Part of a small language model's weights.
Size: 12 layers, width 256, 8 heads of 64, MLP 2048 GELU, vocabulary 6760, 22.4M parameters.
Architecture: RMSNorm before each block, attention and MLP in parallel.
Training: a variant of Muon for these matrices, 592M tokens, 10230 steps.
MLP neurons of a small language model. Each row is named by its layer, matrix (up: input weights) and neuron, and shows model dimensions 192-255. Each number is 200 + 20 x the weight over its row's rms, rounded and kept within 0 to 999.
Before each neuron's rows, "fires on" lists the tokens most often at its 100 highest values on Wikipedia text that the model never trained on.

fires on: " p", " the", " 15", "-", " early"
L9.up1635,161,178,183,174,249,182,202,170,185,180,191,174,216,198,195,165,223,230,204,211,174,210,217,197,198,209,196,194,212,168,236,237,157,226,220,200,197,211,187,216,207,200,199,179,229,175,179,227,179,193,204,167,207,188,232,189,194,192,209,164,224,182,199,178

fires on: " E", " e", "E", " an", "ing"
L9.up1392,225,209,221,191,192,203,213,197,202,210,220,187,232,208,196,232,237,207,224,197,192,174,185,192,158,173,202,228,211,156,188,190,172,205,203,178,186,195,179,220,172,230,187,192,192,200,179,197,206,198,213,181,185,197,179,208,180,185,208,167,205,219,212,200

fires on: "L", " el", " El", "l", "el"
L8.up553,154,173,187,208,214,193,195,201,192,215,210,204,253,222,203,186,197,215,203,189,166,215,194,192,178,217,195,220,169,157,189,209,170,198,181,200,177,206,193,175,156,223,207,173,174,217,200,221,194,214,220,185,205,198,173,246,214,228,217,167,199,227,232,180

fires on: " Mar", " chart", "or", " mar", " Mart"
L8.up1066,188,179,226,194,222,190,212,196,211,196,201,175,209,163,212,205,162,207,184,198,182,209,188,167,237,191,209,206,168,210,182,238,196,190,231,232,201,244,186,207,183,208,232,194,164,182,195,174,200,195,155,202,210,167,190,221,257,166,214,187,170,163,197,209

fires on: ".", " g", "n", " r"
L9.up1362,203,230,188,204,181,197,198,184,200,198,207,210,216,180,216,183,218,191,222,178,227,209,209,185,227,166,197,163,185,190,243,172,216,207,147,173,168,226,203,204,180,196,187,196,200,186,196,217,229,233,199,180,227,202,203,201,168,168,225,194,207,226,225,220

fires on: " B"
L9.up1267,219,241,194,218,206,164,183,231,192,200,194,202,190,225,163,203,210,211,181,159,189,216,221,203,201,217,213,204,209,161,223,222,190,227,188,199,188,170,185,177,216,218,161,189,218,179,207,198,206,225,183,204,212,189,215,208,227,179,188,218,225,151,205,179

fires on: "R", " R", " V", "Ind"
L9.up512,218,193,168,210,194,167,183,179,204,199,219,212,213,165,221,185,186,176,185,179,168,182,171,205,218,195,209,209,197,222,243,193,231,201,211,217,196,173,227,173,224,208,203,252,222,201,185,240,201,183,186,202,231,189,191,172,194,196,180,209,200,179,174,180

fires on: ")", " |", " a", "|", " Party", " Notes"
L8.up662,217,202,233,211,198,213,196,225,196,185,203,168,207,186,193,194,183,172,239,227,195,216,208,188,243,209,233,182,251,206,193,251,217,202,201,180,169,203,227,222,207,206,184,198,175,205,227,212,201,203,178,205,141,195,192,184,196,218,201,186,207,193,201,217